config.toml
num_hidden_layers = 13
hidden_size = 256
num_attention_heads = 4
num_key_value_heads = 4
head_dim = 64
intermediate_size = 1024
vocab_size = 1113
hidden_act = "tanh_gelu"
norm = "layernorm"
norm_place = "pre"
norm_eps = 1e-06
positions = "learned"
qk_norm = false
attn_scale = 0.125
bias = "all"
tie_word_embeddings = true
parallel_block = false
init = "normal"
init_std_qkv = 0.0197
init_std_o = 0.00386
init_std_up = 0.0197
init_std_down = 0.00386
optimizer = "muon"
learning_rate = 0.0103
lr_mult_qkv = 0.4
beta1 = 0.9
lr_head = 0.00799
warmup_steps = 200
schedule = "wsd"
decay_fraction = 0.715
decay_shape = "linear"
final_lr_fraction = 0.0
batch_tokens = 65536
max_seq_len = 1024
doc_mask = true
train_tokens = 295500000
max_steps = 4509
dataset = "wikipedia_en"
MLP neurons of a small language model. Each row is named by its layer, matrix (down: output weights) and neuron, and shows model dimensions 0-255. Each number is 128 + 24 x the weight over its row's rms, rounded and kept within 0 to 255. Numbers have three digits each.
After each neuron's rows, "fires before" lists the tokens most often just after its 100 highest values on Wikipedia text that the model never trained on.

L3.down354:130126102175136089146154160144152142101123073137173136163105114141150144124120078119133110122126141095122149096141131131124101164120142089137137156135126154126144154157123117102141120156162166118084148132114074111121152131102148171135079139128111154113143093160131150155125136141157121105151145152139105113071172107076132131087117102145119121164130067102147113148098141139109103149146116122113137143119124104129155129123088136160110096145133158105103087138133200132106129142133164134106118135146160158171079130120078126089136140129149154149132146108132133109138136153150132146179122148125115086135133108095136115152097108074129134142101112101072101121155111059109130134122105144107150097142106166118131156165136151151129124139168143139127143148118093132104110091134142
fires before: "\n", "h", " ", " G", " S", " P"

L6.down157:133123113101126120158149118144133119136151194123161108155128142127091129151086154134113092120123126170092099151109115127130162126131111157146109099128096138104114144153182143112097121105135142156189127131135111157138102135123146127096091149114135155157169111176142110143146146107117104127123092095122132159131114124093102158077146121151129120084123137140075141197134142123139145163094146147088099119122166072132118087110136095144096150108125116166125124111113154109105151157110100109146138155133100110106075138093092131171147117130147133130151115103167111137109141140132103111133110144149132167093124131148175154107149138108100146175142101120091119096108121201147130105113115154095180120127105131118109138103155124139116131150099135157110116135139183144124128134100103
fires before: "1", "3", "2", "6", "5", "7"

L3.down294:132112125152131126140115158145164143115107134142148095102133118143117160114122136140138078136133130111164148131108079103111134120135182119150116090155143182120141151138145119097119130145087114160140127092108143111104196097177150110142096167145121100112149138120111122113189114100116158143140158162110132094108142130103147092106126152110123120129111177146121105131087168090110194103126132147116116124104096120118127146143142138143146087118081111162078133136168149126125124192117166134108116128122116179100145161139136134113144165113167104112126109107120129074120138116101142101151083147135103113070155133139148106158116134106150114122167129122140122098146086119133149154167095135136134119158127179147173118102081130095137153140112142146107110139106123144100101112113117
fires before: "s", "c", "p", "ion", "ter", "it"

L3.down288:126085134113155136120132123122111135108094117107122125114148140097121156096107124122112106107123091119153119172135103096160117132129159100133159132130111171162110104116088100132111162132151082125145178181103103099116119146142096141122164111117126129085105129165120141131119161152119117128166129180148107141123140126119147093093108132131154143084151108160131127116141095096150112129124135141138134072157153139156118123155091104109116098140155141124104106085133119112094125128154141139122136177149093083165107154162096145143121119150107123153144139099083158156138094095125134148125129161058156146152170100162129179167104171115114137117141140111119100116116134168142097136130123108110153104137160173090132095126168107143148154155111149142159145164118152136059116111123152
fires before: "\n", " ", "-", "."

L6.down868:077129134112137091124167140082153135132110143121127161154144121106131135109125084109151077130130134146109169134133130103103098159143073176099152121133103151109115157150167124094144101110132147108151161120122141122154132135128158159114106145112112142140145125156132157179137140140148130098137117147123132105070140094087100154114145149140122115116102166081174154105122101147170132135106110150128139112156132119138125102124132135152104083106137146159145184134124141123122137131139144140104144142138133090154126074134087107140157159126184113181120094084111128142127146133139146150143141157100139132112113123148147136123086108064128147184142097125130100119168100091078150101115123105099184143101133122142097114089142119146111117130139106178127120169118142135087097109156105
fires before: " ", "\n"

L4.down106:147155168125146080122131155106155126144105140103107168116148135135126103133120146110092080092132159118140167110114134117103141162089074130135134090088134140122103149128084120131113152109112144159112138119129147140089113113161118093165131083140124160161119096102130134154191152121102079135168126112116126176125139167119135157132117103156121146100139111086195077098166170104176145153127105121089130100120146112124134166164104136119139103147112154125127096156174110178118120074113102150143125129105119114155108096103176112135134126124165143162106171079160186137117110125136137102099145112088167104130124131122070126119125124142139139091136141121171127146147155108108142136120159125115124163140179108132121142135139113113112127135111119134127134126141139122111128128125127
fires before: "\n", "op", " ", ","

L5.down686:115065140176106107111146173107154150137112123129161143150176160104087161117093165181170105132143151115113138080085122108120096148137111144176132149132102173114185135149136094144138123110095147108144134147133096141106142155121135128116122130126098176144104082113123127098097086124120145080128139145181175152077139095115137130131152124120131132143130111110143128127117131160139123070112090161143150190110161128114135081136142112109113114143150121104127118123120152151148115131105113187129129164111115157135117112140110126093144148139113142128122101114147098118128135102134118116140121095162144072140113140120109114107148152126133097127126125109115084142141131153140096135131102118132181106143095120141161120159189177181126110098121112100158138121119112120138119100123146
fires before: " ", "\n", " M"

L3.down958:168146133117136117134166139153093145095086118134145127129153092130127111123144068114144134130109112099129101111113139043153115181127157186149151080151125108136111174155119130153092124108130109117133151145131105134112122123146148103156098109109120120125136147136105094150131106185085132119097127129165114088097119130117189159128127150149096118139124148098131155103117119125141124089140072107101178094161114127090124144064105172146122130150108089119107111102120115142148173137121131106107163083114101140151140166130114110164130093107149101128160119079112119088173113141122155136147141124141128115170159134147126131112144140135157134116126156131116140156132149122153082179131083148156113139132129148120140104149127145169099090137151137132148164151140107109156130128125134
fires before: "i", "ic", "f", "e", "y"

L4.down942:121119120117138133114136115121150113122118150133115130077145153150119174132165123137108102148122130125145139148160173086167149140141138124120150135117132158122099144136137086155126149152128141131172096133112140135110165109211120134121138119111171132126132129110095134120115113150168104143124116140145105113125175117106101123095123129160130140149163132140144129112136111139153161109113150140144155114119130100205119118153077126085104148118141122147144077108149105122101130121079129097107110095139136126098148124137083116094117133124117127143133071109107149117126162173099112130163175159132159104120108104104181077074123119181124147136121137102095109118116093137100151093149099165121147098100077138171119131105106116143088122129147136165130153185157131104104125138071126
fires before: "m", "ric", "an", "en", " the", "mer"

L5.down846:145177131125120106115130084110124160110126124113108126143131125122165162121104123107060135124162132139129138184132150077111134141099111111125100154082139165143118130101177145116137148153141138122194104096110124125099138122154136130114109126078090137168103192105151122158114139128097126176150160134098120130135169119106114150125089094146118125135107149148158143134087132150142144104120174107137090101105101112129156094069094151124112121089097105135161115102084137119149164097141160118137142077137120088104116089136094158114080148146136151163164127123136152125159146101149159146118159135158107119111134136144147115111086134088110122137159098101132139149135150149156129121112131107145148153110144108156139076099153149120125128122108124143123150168141165131115133089148137
fires before: "ric", "an", "in", "ri", "ant", "ub"

L4.down686:127123120108143163162131127169147184123119123116158110120112118112137156122123087151131139126139107110095188077106097128132114125177149090103121081147120104165100134106097173078162118120129150156146089144141123144126148101126147104127140137139121123082146102137106162180153134139097155110137121155143112117136130092107185115122162153122145119124162143126091144134137126100107138115131121135126146139085134104138120131105112126167119139129103170146128141143120132126144103135082140068091160144129165186108140155164131115096095156140129126143082103143116095092130104133104142120127073123132124127101139174164083116191121141139144103124140134102097151127137123106156078162108128129118143120155153152151126161148166121096089150064125080124138140125122141131126163129111121
fires before: "s", "hed", "p", "od", "c"

L7.down527:148093140144110090147150126121157132089119118168155155131119125101130127135125129083146142150117136107149128118129134103102141154091132143155124109115163156139155127121144081158136165163148135151125101088106147089118131095132152127129112129167099140113115116114110103142120116138124114169145126098141089130162143153156179121139169167117138136129125107129115094094115158124094091135145134105131127097101141140139187101134093108125084144150089185142125104119153143117122118093133169205092137106115098162146105075145122159107118132126084133116135105130121140117113138072144122115134076153120124135113123081160088101112132132144184152102131143158112120111131150131152136139106132113123155117116142190053132140160121108113114156096133165149147136142138096110121155101140188
fires before: " ", "\n", "-", "1", "8"

L3.down500:153119146130099147139144106111146128127153078110087132107117114096099085133135107102132139144183115151185143114107129114118119130089142089110121100110118068121162143161164099122142127136106148141117177123116087107137147160095140138097153128160164111154146150087138134096146179138088121131160110117138076153111124125151117096148125125135130131111157117118097134129139126128129110155108124092131127143145087128130111117119101121139141149159121147142124111121170115143129143151160120124124137184080155132136100168153111151159113088147142147128144108093111150168114125099153127133126135118114114149085133125149118109138154144130138105090220145153144082143114113145117102103125119138097134142167128088110115163180184165071083127142117102112157127125178112128159119111111153
fires before: "\n"

L8.down700:136131140161124073168110092134125174153138144133122150138161078109144130119133123088110088114128139089115137129099114116129166111161114131109138173079123072108135131108120118129150180132143143104112122134103161125121125130117077154134099122191104134081166120108140158113138141129159094141175141149111093149092118106124132119133150095123158140123099101179165140114134111138114127149121129156139083140103128134120125126134108155160153129098131058141191146130107153064132126107130130145086120146102163115116094140145136143139121135116123148133143138151153088133143141131107123169159052131117125137156146118159141119141108104140094168138187157105125125119148140118122148130156122097103115140182112103138134093133129154105099142109089117166127157121114131109171114112139155
fires before: "il", "w", "y", "n", "g", "h"

L5.down741:174169090136168152180148144174148121111069138133140134091161098113116167120163132139127132081125110131130123129089061111167166106173152144135119082130151112126103141142137133116118086125176102144144139103156130121116140115118126132123107125115106121099100137148130114175152133128155157139050119132152104123107147111131159093112140110126101102175143117158109124114135098172137114105106125127099156124143155124150124111098127164125120158137160124186110146086143140076121117134102141140077120155167147094142135105113120129137157097139120085128119139133088135106142132147111137122113091095134127063111151136156114186122132098109123112137131155107137115135129135163122124183111085107128129146123138175131147128141133131130117127157123113119125125096136096099130175076131144
fires before: "e", "i", "f", "orm", "t", "g"

L4.down1018:178097159175129112132120133104174123154107141109106145123115158076140110119128152137080116166107192108136180109125113151122098142123109115121079120110159165126109121165133139111152126217114115124092143081109112125156080125143107148107123096128124120149134121120106120101112108201092103140127174143142108104104107100152137161134165138106134143156122148127100102087116166102137136108110139131123116118121100136096114115122138161111081202139104111132135143157114139128118123125131104139129112132101129127122148148115140123084131166149138129110147135155139138131082140156150132144111128119102150133077114124110107169117122165130106143123129102123101102136139140119122137175117117137106065140147104157156134098106110132119146129139122115131118149195176122125190108138138142
fires before: " ", "1", "er", "2", "0"

L5.down452:115150189121155153135134135110133118123131105135125113126125136133125116166162121088127121110131130117113128144163105124169130163145112129127120116130137174109170125158196126134120107130137175129161122134155115136186106141155136158154138176155124103116138131111140089114117131090121120160127135092127138145108139153091148156118083134111144154122113125085122098144115135128089127101098149184091087123113138060125173120078127150123117108118148151139090112141165160097154099072128153092162094150129102122091117128088105116133123104114134100139134144117110156098131125096104136117131111177120139121153127117113158144100130101106083139105135133154162089125087100101082098119107090162175159144125139158138141152106146150116142123161092103122138160075118146115128169154151155
fires before: "ud", "b", "1"

L6.down5:063095145119174119102131108104191110135119119114159116120080116142117169102138157139149143108115162109151174120139157115165097127156115139112126119132134122163100100087163148132141110124153147092123109119110145084117142063102154135129141146154165133098156150165109129126130142126130125122141116163165147122093125111156179106113137149107098136140160114122125135066151167143105126091127141105112093169152119108124153061097164114124090111157137091145151110114120104123150136098127142133079138106122140135123113086137106123139123112100125119120104119144124181191175131153141135126147115167111151146085123100161123108127109144088093130116131119125163125103085158098150118135145146170126155115154119118124127149134128149143110118168125121096153149141122152155171097104110148
fires before: "2", "1", " the", " ", "6", " al"

L4.down915:170140164128076099122157118114138116146101080138084166142099144144126059155154111105175112152101125126145149121124120099139114166104108157144121109134120111139118132155145124123120120118172156108105129118015122128161100085127143134136129117163161116110127141107122133143148105146103122122179125111123107141131143093112119152124116154152155122130158121124122127112105172155088115111110150115138161110154120148133128094146130112117106130153134127139121148135190135123136107121165165145153119125116130129140105152163136146112153122087094147117129106096103136158095141108137103157163098126122134180085139154154128165110155135142117136117155136136175101114144103122099104127135106130102113148097080170118150133156105130088107155073087117153135128107130175093077126133159129
fires before: "\n", "-", "|---|---"

L3.down580:097106120124137088126147121153152126121101122121121108103131135097132143172129141117136107136127141113177172156138122064129119109095113133123094162146144127129127115127203159148133115103140125177155067094108138119135137100132143099111135110162074099105134123076149121183120128136110108155115109128139134097126126102072119141106150161086105125121092080148152168164101154095150126122137133183156168121148130117138089128157124136127096153130131066150161140161117063154120149135129122144119141136146169116151142134131137140109124138117137181142111105105116093118085156122127155128147124155089159151082132155096145138101133161156131139120121136167119142119152114160142175137117103124157094122150110105141104166080131157110139124140111090098111123132117113142163121116120138
fires before: " ", " the", "t", "at", "B", "th"

L3.down409:101089116172159082091154111107160142151141092130105137178158130132171085140124069170095115108113142127115106126085137130112114125097102186138118146123153133157116112167134137143151143159112156082134140131142152153165101126102156114175138150175132145137144128113103128124125132156126111140115080142125120137114138090110098125124154142113125146141136139096156139117172124127140165122131143151152146138151129125181113160139130110056181155112101167104154118104138116110128142155123144140137130120146126167143095110134169099107146151133093106150124113140117085103088165153184089110181141107121100094113126095131110115102062156139133124108127141156131132115108153107164121121116113127121085145139093104116162124107116116143110113100105151097123129105181124108124140127104118
fires before: "\n", " ", " G", "o"

L5.down534:135120157123090118103151117098181112151111106125121166147106131145132107145181098112134127117114098118128155119157146105123128152091097134112111131118122129128103160142138103101136116130143164153146121145094110114158113085116106123112107125170174136102157138104156137145144127179118129162195111162126079123100176107081131164112144134146157130097167119126132120141147145143124112113091138134144147124126096117144133083138105120160105152141142090151123146111176151173098135120172172144129117135120124122136080161147127159107124116099126142149098118114111134156097129071116155132147107146126125140067131169147107123118132111118081082099143136112195123123153090104138129121133126106130142161121105146114138149134114144112127168085074138155115129144147174073080126107094139
fires before: "-", "\n", "|"

L3.down492:095097115162124128138167117118162136116135123125153116127140149086160138144073110101108153163152175103112131091083108106133106181102111096160146113105171125129129138160084137142152127139156143151148144097146113119117124139113113129110062162090162167095137060142127133131090124097091138112142146123104142164076132121076106136096138096148109119120125091121127130131115124121107114125127146114128143085119145102160134109125134117152139146133130131122117113100142151113131143125115128155112124132185116133185145151099157126133121145100150172132153172081135125158125135140137080133128149132135088108129152110129162122134102131109091108113118143117094129108189114158154123123113132112152135140110134153150152133139109102205154087145116165139139162135201158095141122119109120
fires before: " ", "\n", " G", " P", " S"

L3.down644:126159109145125120155097148110155133127098163128100160128126159123105126100122110148115084110123136131123086109135105129118123113163136116128114128096100151145107154148150124134092113138123101099129101142147134125147143100099133091140159140109129137139083139174097147174141122119148083121134166137134129151127107135165144114108121147106130101150178136122175124092163127193134178096129126147170083104152125159124124130108128101130138133131158083153118119105088150101105140093118146173100136151115135189131093125145153172140131118154114138117182100070105090152124115169170139171122105172133128138117153096131168162115097115077112118110134125141170135159158126122089082136158149076138113113104139108153101108107103137119125161141134090135077098163119119126134143124121107
fires before: "y", "n", "i", "ch", "r", "k"

L8.down548:127132131137123154160139165148119154126122103139085075095114116097129140175116188140143168092128135131127143133125095170137156137144111118146107125138069098141137123178130163109118137108113114153091146138171119133148157120158184138151147111140123150113086149117144112097127092095150157139105086148135093107112136131156112166163130109157068137154151125108156135104146110152122104144104178108141156140151123115115108114120121104166102150116085099162101088130128169119086141165076135133137113098090139107105149111122145142114136171113079112117163091140078121138123120135161129126155135123154156123113135149123134111105150116178118126191126154127101135095127120132122147133125145108084111141093124111150130139085092100147095120113167123101122096140159151151146108120105108
fires before: "t", "ed", "n", "en", "i", "y"

L3.down521:129145154135082114142153109144149149120129112165135154139132100138158143112133124113132102090127110096148129111127114146149089187112140109144154127139131136091149130124103144145112127117156098100127117124088121121154116154133104072134120158139128141113124166134111194120146149096145124129136132139124109123155155122065107120143125141107151131119165094128137139153082145123131114132118149158119157114138112087107141102127134072185124153099119153112149162174152134145153088095103104178093124084107188104125144129107080147095103124111096133109146098083128112178068099109128140160137089150151164130169143170148070102139137151124124132092150150109127165131119111118141134116136146164187125163090103159096128134149128134094143088126103104133147130135136153121123120120110161
fires before: "\n", "-"

L4.down158:172153128058135144083136149124148126142127137111155110140133147091135118098102139094129113119109190116124109101127164109140157125130153097140120141100172144131145132169152115151127140121093126131143139112092110126115132098088128132180160131138138137131124120095156122145167119135111124120103164189116105184141170109158121117169119112158108120119108098131098133133129162135157103127136135104120103131085082095096090072123145090124144121140110127116088121070100144149145079117124132103141169135162132169133138093114098152161155119122124125110175125087123123099141129152069124098135151130127135114131102157087172098139134135120108153154115106137152151168130131152143117156164146116139118073076170128126124139130172178126127121120136097079137145122130133125129152119133147
fires before: "c", "ts", "le", "t", "s", "n"

L7.down137:167116130149122125133110140097146143116172164133115093139172110170125132150169140180115134133116169134139088109119174108119098161077130102109132136129109119114132140137129152088073157161114136130107109113148138146155119112161131138074130120125087139138125141134134124154119121169090139130135143072119161158130108113099146111173123140142149112107116119167160079139124148085121129136140122177164158125153129158136086179150119151136131097113113094123139156115137116128119122098105139089106111151167144126207135111139087129158123127111124155110109159144138120111139104156129129138114175081179125111105110117097128147137083124134092172128150123100129138125111127097093128106119131161087140114121118122180103072143148096097120172128121141126131113093119110119137137100176101
fires before: "er", "h", "e", "tern", "ed", "on"

L7.down180:135176127140113155127072112084115148157137123112133140113129137074125140132145122111140122129109109124116124100126125101059116189120101170105094144151142098098168134113140141139154153111128134123120103105111070151153121129130150165146181128132082176091125148136110128174131131138119132124123158128145108138100137162113103133183178144112109146135124136115152126095126128116118157151156167168140095157105093120138123133137098114120134116119091103126110146110116139159148091155129151128125096185122149120140107085135160097123134101108076112130122145148134091148125115131168137159139138106151059132123109106137123133148122080106122095156154139119126166119102124094145116103151094155109125145154147125123158105124168123147083147167156096136113128076120154142173168110089146
fires before: "al", "ates", "y", "il", "es", "d"

L5.down573:150093123133101108172166134131175149129139132138100119101111138157172102089153116082096147133129083123124176154109118101136081143143157100099147130148136174131110119113160126116122109099173121147196109103147114134138157113124139172138116139109144156151094107117143086121100130105128136172139117149142101153128122082142135115111130172178109142106117146148119151129141164088142122083166140163116122095140062117129125102175118098095072080119089116141115123098115119100153144147098123126131114142133138150128156113151132110154090136116161148156114131134130154099168139133095134123157091179121125121166092142139120130110113148154145138093170101128133138101122096146096104157111105148136147127135127176140164091107105129126120150107143097173130131107146126095115145133135107
fires before: "m", "st", "e", "b", "p", "c"

L4.down964:128091110122158118124149092184183132144084140132127130161106152138138133137145120130072144147106102125112154144124156078122077131173143148090127135118164105162104118134102130115123101135163137144158131152115134120159139107155144090103142127144127115119117139113115173133122185092129152128105089122175117154089126113085120118162129126168114114125086106124159141130135136134143130125122140148110105115157109120130105094135114092133100082087169102132158129112123121170167148100162132159099103166160158115141163123118150143148096094132130150153091092128117173131140119156119114127156120096144138105117081072077123103128111130127126093139161136083133187135139124119117137130141131144109166125169125149152115109130112139108097136081131099110099110116139199149140152161116123
fires before: " ", " the", "c", "cl", "ter"

L3.down771:163118148175106135168096141142126107104159157125140117130130127162128149122090107133126128142146160129132084136118133143155171099138111143122099120168141078139139135120113122124097169104112136090130120146127136102155121103137140138103129102100121134186123174101131106135130122117104137135089126164109126156140091179131115116125094125110130108110131121176159137146128145144074139109132154132105140106156135132064161112135152105141119070107140151134142140153102181132079157141140111121147087136113135096159147125165094172129172128093078123152137160141177124165140127136079148124139156127155108143116148091116092160120158106143104128140129145092136133112113076056149075122120122140095136109091120137148168114123085140139151120149115142143139142160129125138082135155135085
fires before: "on", "ed", "h", "e"

L3.down735:127106109168104157146118100115155177127124140147089137103141136125126144130107127130104172179119132143118154088107136156170113107126121171133127154122175146112133157140155161171130137170142168110132106155145111116118136156137164116143142134098115157139117120122101132147144140164159125102142110140148157180098125143099085126120146100069108119127092109151146115100118140114135169084148108142114150145137133126120129084166108137065133147100148125108139120147140122145176147108100099153076141098144163129144137159105111122089156107122156150105137112150142125124131071149130130145110133109144167065115114106133110090151116068150123118076087102107094083107083123158153128111126141159133110126138096139128184106161081137162136094123161120121121147122126115104127122124127127
fires before: "\n", " ", " G", "|", " S", " T"

L8.down86:107140120190090118142134119152117160121133133086124103147102191099121121117142115112152154102128143144131132174165153135146140134150098105105122129155156134138130109170164092098138092141166183154161130097111122115164134111144094108156120107134127080160152111154105112125101121119122137125124120099148141112114119169143103124157142099139120110172158095123105146127159105135099150114094152124117129142111123158141155140087103119116099100116103114156121114110096118127158134083063162126158142121137154139123102162133102143150165145150083147135129136118100189148099112156118095095162130112135128163145140104137108186143136085130089134132089136155165116124101112135108109111137144135151153077140147146146104140108102115152176144117151083141075098144124114089097112135154151
fires before: "o", "ive", "ot", "in", "f"

L6.down367:106099128163142089127162097083192130119121087109107116095141164103144106126082130140119095156106136123166089152096158125129109113104117146111117124089084144090131169112133102100133145117128087133139109144137065129162106092107129163118140081121113110146145111142149127149119162154158119122149117157185120144116091133147165162137114147111133180175165141138156082119109124149122132140105126120120116106168167102177145132111156105164123108110141154126151124126120144144133135135126169143116149124114115135074177122161081114085109142078160105131116169104125097131149099120134137112165114138129133130119093115151120131136122118186126122147111143134171099114147127139095184116122128135118098135142125093113101113156172138123130141114119147102107144170140137130098129094156140
fires before: "1", "2", "9", ",", "8", "0"

L7.down920:098097124133109160105176109112129160124125127106138150182152122108132117113142133136156118124158143121147152138091139119122108174131124166124114131126135110114178160166132157086140145158157124096101164123112106126125122118127161158125115100099142148110129127147112147103114136153096136138129153162119163114115113106086090116088123148120109131125052137128142138110138081118133148133096120129129095135139147105195146089120135108135150129136158136106123131132143122098119133133123164153108072177130116127126098068157073111165109157105168114156136083156128150118116145108101149144138109155157143148085101171127115227137090129093157140129123165131106101100157128110100150132081134112110177094105134096119131149117168141135101140104136096133133142118135109146127152129110139
fires before: " ", " S", "\n", " T"

L6.down503:117106096105145126146112117129114178117128150143102122124132116106141138129112113111119108104126128158127138160132155162166133149106153160133109092130130124128139119170106148150143148124131146097171171148148125176112156050133140114141182151136167139123129137124155129116147113097106124142147153120135165111145129125101129145162126108155123110142154128140126100124125123142145134130099132158105107179138123175160129168105123135100126147138125068135108090156132107080069107140077073136139090101118121132125084123168174118159133117125141105109128111120107126117139130128144123139107134153139130115079123141159146126160100097139135134082138106142175106132143133111136143153140127055109086154112191104150146145147100119152128118122121138129069141130104171081099152081138064
fires before: "n", "ch", "ion", "ary", "en", "b"

L5.down854:168151168110127076126134127153170109107151105114101131114126131127161174130105155126110093163123162116093150141118132119131125173094118135115118136121132131118089153108139127084130143126074131113147154118154120114143108135143128131132109116147112121102138090122166121138162108145144123115121167127128110127149153145133164177112160123099155134144165169167119122118101123139187112152128125128117169103145158151126115133152112103155121132095086152087155151108153133159149124165143141147106113127129142130109110094114109088110119103162160125151115127137144116110082174142151130144104093123122108133154108087142126111149101134092141146128084081166129132101143146123112117095104130127105073171137105147127157140169093105096152093145134061113157133093133145047080151129165105
fires before: "\n", " "

L3.down107:128148117112114128103142159163123117171172135101073121116125138132111143110123105133109065142155122123122156164125125122127091119097096163125175121119090149105126168129171109100159109128107136117167103182134101079130126122155123136071125139125137134143107098112153130166150183164122120132116117138113136116123138118137119178129146121124086126149135108088125151109115118129132159131133101155127124120148148148173139119122117112139097111090160164114151164105151130182154141105117121117065119181137124099184106094125076107097130135105165154161116075159151106116110144116126110133104129117118145167108080157134126119145105102122161113149182104121144128072101138107148139087100123141138147126130131125149138164140130151114133113122108096132150160164094137092092141122144157
fires before: " ", "\n", " R", " T"

L7.down265:154148134152146127108138165153091140130098120144112161091135158135124103172123127100176129132100121158078134123125111119144116129144115133142117090142075115128125149104103116122132124116144127095111149148174076143154125123155141161141163098152103143113112127099100158136160153156126169127129116101125149141143134143082119130121148116129111142108137112077112122147154149197131114097138128189109174103102093135147139191117114150123123132131162100178138109133134141148112161130137131163149172093117112098108127102148158120105155116147137143102070151126094142142126158098090135117130130126143137098160159153115132168128159092125155105129111095109104123151144122175105134146132106122092117158116102123168109146101126124180145120081118120118079145102162105106076112097156089
fires before: "en", "e", "il", "f", "y", "n"

L5.down724:127118177142166103106141100137144124122104117128101149111153130108138109144114181163156118133094157130173098142126122102152116148062137161112111156113118172143148074120095132130153107143097117130112140117139105110129103111144056137118118092146101068116131096142136133133119120144143131105158102165141148163120142146155123140162139115129127146183094129140154113142113125102134116077164136135084109133126097121164109162167162146159122113151111139142144141129114145113107102122129164138154143118115136150134165111135131094106103088149144116141109167144121114094131103140148102107153114160098176152152144135159109169161114168141086095082093136123140111121121148132129162145115143126139105146159076070109107126117098120119087139124128113118115076121098134157097179141130174
fires before: "2", "0", " ", "1", ",", "9"

L6.down901:094123152169141129111145099095161119127123115105095134121125137109144118137144172119114121160141143113154118088151138086138107159138116131124119116083094140125138134171102076129141110108111138136118107112131127134083112169126111145124118091172107168190116119087124128136141112114165132148201146159152138131064129152155141088174106136149110145136165136130114126098049098118117144137104119100101124142112108171138130145144135145129146142077123137129135132155140103135123096127159133111186133098131153138117192109142052106111143132136118104084106133123163118156089165129144093106133095163150114157108144126132118131154109157108164141100167130139134128117118105141129129187133115140110090101101120104168121130108151142124130142162126123133133158110122146072142124123146141
fires before: "1", "2", "9", "ber", "0", " |"

L3.down689:178104118135135154153128143125130121130101129147115146140109120156156109156136154147116131105130121108099205173136109138125141108128126143127091114170167124151132083154177140181149182154134157094110127110145132131137142128124117123117111139170121169119143088152150183059112153092122112103094100154166153127121151113121148139096128109115145136097091122129138121107119111095128114122121113143118154157122118112135158120127105157114120111125115103127095127140127139105147118147101107077156114112128151101074150091155138186103119185111100088156151161152140134120133168168097125116159152108117126098088083085124128130128142117120110142145151104137107118095128147118104127119135164121111159148147082096139139163102072130114065132103095155140104122154119141147161120121135106
fires before: "u", "ed", " not", "er", "ent", "2"

L5.down404:126127142138148145132142149111144168133147102119109119141111096129109152153118102097131124105106142112172138142113171113081092104094132108090105147141070123111096164136111105086160142112141133127126140102096120093166150132117144186130109142093101120115137142153176128151079081134119134105144105171065096101118166153118116119148138148143124117107134146136169121146133090105154133135092161152089142128160114110146134131115142146157156131122157175080150130114150145129080137143090155139114146158166118091147145081152097110131125147121162117150149120129161127137149138108138140144184164125102113151135096096128165157127087132108141136178108129121154112148183128116105159121100145100108153086122093101113126128154181127108123134121149105117126136144135106170079122122128100
fires before: " ", " T", " P", " D", " S", " N"

L3.down941:180134126132165091142139136145131127114156175163146105090095101120105103135174099113144113095119144122111089150137123101139137123137109110115133092144104113098123140150167126122118118130146150103130109157093102096118162146119114140137124166124119118095142151126154110110152177093105138158128130124117099130082075116082117148102131140125119148118152171142077151166113165087131129187070147157120075127114117110139121126131156113090119108121090143118118175065129174103094127144142115092123154109119138139137096101143085104152124125115137130162145130100143171143139103132094139122115135130097128132155136142098190140146153127102094135144135140097103146111114128142110138146172126152126119124089130150130077128122168174116128182130128107153166131160131159150130124170138093
fires before: "1", "2", " |", "4", "6", "3"

L7.down630:122105076107110120123120107138147137119114139127120115171100129128130167124114132137149138136133121162126131143152171080183124143099126117115108108097097100147190131150125140134125172089095133090166167139165166097109181128160124146142136133117138132127097145113093165077101094088117100145144113147148146112115105108114133143137149092079151132116145121139161137115102144104075123112159174130136144109135105116130115129129137129131142130095144109125120166124183150168133159197140116116145148118124117069065079142147104112126152112124127137134132166149124094103110156112119142161128136142167160160136120131086131173137106169132147166104121150151170116080101102105121121128114116130109178127115144125107105162128129086153103150088119111106117113109132119108101135129141093
fires before: "ed", "ing", "e", "es", "hed"

L7.down280:086125156119162129151175118114151131101093109169104101120156140147090163115148121117136090126090111139163106033148127139163109144147156156154135123077123171137115130148126088140105129182139170133156138126148140117110149100136126144103117125151140122137116108127115158111119149106115138157120173107113115158157142103111067102122104128130142106128105132118114139116128140117108147145112140141105115116157146125121157170120121141132130186059177155143099137134134073134106100139138124144164112109160135090139070156129115112158091107106149126126138108096096104120144140163151152092141107189097151124152125111093154155136126098129119146086108112117157144107114136109086107107127100116135105123132103173128113120146173111130148097096151150124118175124136138151130131138165123
fires before: " (", "ear", " the", "l", "ard", "b"